Weights of a small GPT-style language model, trained from scratch on English Wikipedia.
Training: a variant of Adam for these matrices, 2158M tokens, 11822 steps.
MLP neurons of a small language model. Each row is named by its layer, matrix (gate and up: input weights; down: output weights) and neuron, and shows model dimensions 352-447. Each number is 128 + 24 x the weight over its row's rms, rounded and kept within 0 to 255. Numbers have three digits each. A neuron's up and down rows have the sign that makes its largest values positive.
After each neuron's rows, "fires after" lists the tokens most often just before its 100 highest values on Wikipedia text that the model never trained on; "fires in" lists the words (lower case) most often at its 100 highest values on Wikipedia text that the model never trained on.

L2.gate970:137130146094122111149120103122153098156148120100126119128165139114140106126107162072130088091104146139109152134157131136123116110111148166097121099096142117150113143141143163168095139098140088125146133086152160153153119162178122148113120138147140125116151109128137097105159198113130159163
L2.up970:119151142109104126127078138156185140113186113121102087090127125143098170118127132106091124164143162154111155137109129123146176119124131142112080151106145084180130158159155151138110113139134113152137133109134126130101159146140142115124148137109151073136138090103139112137110159089156146147
L2.down970:113133158165079150111110138165151173146125141140123130129148163128126132078132113084131132111140118134148165127155114117146174136153075164159138134156147091144155138102146115102145115111141136132128141107105080137123120108102132108133072158142183127102100114142117128113113129124104137148
fires after: "3", "5"
fires in: "30", "50", "500", "300"

L2.gate685:125139137138063112174107095148189144122140111132145141138121105138115105095121094092108148125106177130138110097128108146150117135137123119136118130186114092110124195180148167144107132132129143132168164147107156136105113143119106070111144144139158075103138083108124149136131149106150126099
L2.up685:139129171125123150136104072106144172146128154123149140120155146116139143114137170131069104147149168094130170143123143119124157125105135167130076110123147143145132190142130119127154105131150150174130124159137097140133145110129133128130115126130161112109111086137146136148136082152117121147
L2.down685:119138079120150100112120141150163106121141104131131092136134160133142109149115109083118143117133126128148112127137146124125106063148045129101105126169121082127116098138125101153132088100118123137104134119156127112125114132131129159136147113181156139162070104105074094137151144133105074130
fires after: "3", "2", "4", "5", "6"
fires in: "39", "29", "49", "59", "69", "38"

L2.gate231:146140112156164138095137144154115141097150102125111100127078120114142142139139134135119118187152095114165118152117097121106118126107133142120087118107108179132150136132075144103135121131137119117098119129152128117104084104116104136127151107097107124166107129095117103102112105145094113132
L2.up231:086187133142127107106165133100094112120085143145144129132053096096166141138168148123153135128142101152131138147150079120136079145139121155128125113092104132095126149122119145120146083119116165117148123123096154151121116113132126115131136107097128134152103109188160156113131057143131107092
L2.down231:093117135095102171171095126085143140133138164114129122146179150156132127126130133115134155097101189115117184112155139137164125107142088122102169156154133084108121132087210139153129105136112105153144111111124138145117140181129139158122134144161146154090149134156120114157159126140146133123
fires after: ",", " St", "h", " de"
fires in: "who", "he", "stones", "deer", "krohne", "but"

L3.gate118:124162120087122130136096116112168129135107135123138117130149082086147150136106109125109136108144102153181122163101158108088095116099130135103098133129116166117106145125095121112106145132144151116128159150188081111105160147104127145131139129134116142129087129137153099133122095151154096114
L3.up118:086116117118103144099091160138125124153081149136140102106152135128141108152128115130098119135143193143119143131133126144124110155118143093136167183157135119095088080148153172144134086147111162134116112133119109148145153140156139153145108140155102146092153185120131121132115145162159105119
L3.down118:174133096065096135124127123144141133119139181119082106158121129117108148106137107125137154085167139128139114125121160182087104159106024133131102143094112170146140155099130135115119127133157142114120161116198131100086143134122173164103132146132124146140111118142118093157145167133152118141
fires after: ".", ".\n\n", ",", "==\n"
fires in: "he", "it"

L2.gate930:100107160118075106154137113105114105142118134165146131132145120095082120113106073116158158156127126114120131094152115099122138063128128125110115127141160104141118125129115158152134107077113162118128207117143132106164131120146131121161148132185078194090109132130173115120129107170152066137
L2.up930:132164106129111164144135126113111107163145123104139158106148156167110114193156111091142148084133131094136135130174159120100140098083115139142101096150100112153171114135128114109121092109095149140126123149102096112138112076149152123117158124126114175134128109126109081104135143122157069142
L2.down930:113105106095141153141116139125111126139138118090120104139122115128160148138174148140137141129104145116168112139104135146178095172127099171139122145095130114143114113188111123123124129099156113124167125142133132152133111133163148127112101120128137093107125129138151169115135150128112184143
fires after: " "
fires in: "9", "96", "90", "97", "98"

L2.gate171:087157140120146127136145136122159121130107126168151163138148108124105079130111119123112153174095115107142126131130089088156142138126137157095137154094153124110114132130146186139123143156152107153144138138135149114094123118149127121104125132116145127110099132147109120149089117155084098100
L2.up171:141080156122151121099118093137141145134117110109084104154102102105155105146120102144126065189110122142088143107076123089144139141135115107157153149136102125176152130134116112106112121107135139123126154122132160096131142120101160157125116128141118111115111143129169095075147144112136073143
L2.down171:130122103154126133138082136195141121162124136117098120143100127155156088159072152153129150144120114128112152103119104117112151110152084146154173133099133123122126114136118142133139136096138097128151157171160111131142152159178144176142120114123130130140120106133089122125166150156139114126
fires after: ",", "),"
fires in: "which"

L2.gate844:102139130137145111130109117151157158187098122153192185122151155133105132105117153133119099127136129109126171121154135154126133125113127101138096113169131160119162117140094106100127106142156179129127123106131197114116135082085137109166143168116113157157119103120143096135079084133099111123
L2.up844:074134119130109156118139098116150145125125146143124135079122120136089102111122133076161130100098160089153121147142146125121167124117124160145113126174160097195143186082117165141128131100136136153122169106069111106177181161119133139156169132136111107122107133141135141118131131102162131171
L2.down844:120096103130131125147157129129155138125178107140132105076144142162148157157144134123111110139153146142156132151091165127115080123139222162093151148131126137134124139150108108132107160107149147164141114132112101139133126124143144147134120146156125112123060115071101139136152133164143089141
fires after: " ", ".", "6", ",", " +", "4"
fires in: "9", "97", "49"

L2.gate662:124092166129091135155090090070141119125134137136147127140133111135117127111073121148135108144097107084115145122158131120145163106122126147137074132104103137131123188145165172177096118115154113165121146140130113101112129133128110119113124126125181121106142092097116141103146098138122106145
L2.up662:117181159071130104142132128127103168103138122093160157131138145157131118153079133126152125147133109122108137128160134156126131128112141123141127148096109116102135121128143041127163113118127140149110102141104092129153148060143099132126153094108151157148138156124098139102087100140102107152
L2.down662:108152122106146150115083089097101118162138128108142144142161126104157116112100117139126089117110180111125139117135132169148170119097060121174104101145126132141148143141129114135162123171145144159168136129164144133133130104133148076166108122089117137127153131126127140131126137102101123116
fires after: "3", "5"
fires in: "34", "33", "54", "53", "35"

L2.gate487:111123198097127110140079106123128147144085103135113111158137083161156097126081121104079110176169120094158152098133150097151062129163161125126134138153119114132110129128153128129089153101190146099154150177140130096113124161126147142116158139116139112083130101110132138095103119142148147114
L2.up487:129113095142146090187127098124113184127132154090085118143109128120137132127107114141158107180105126143111152133107091127091146141065127094122111127123121120145137125155086142160136136117142144086146143126094129118177122126141091177079103144126111098128114138159122129149125147123118155139
L2.down487:130110090113112118162133122121142149127159169137129120142089127094148136076058120171138149116100116095123147153130157136122115132120132158114100153111102101116128111121178140117130116098119116147147160092155123097149112150142119157086106076085153108129103123136123133139149105184104113149
fires after: ",", "),", "\","
fires in: "and"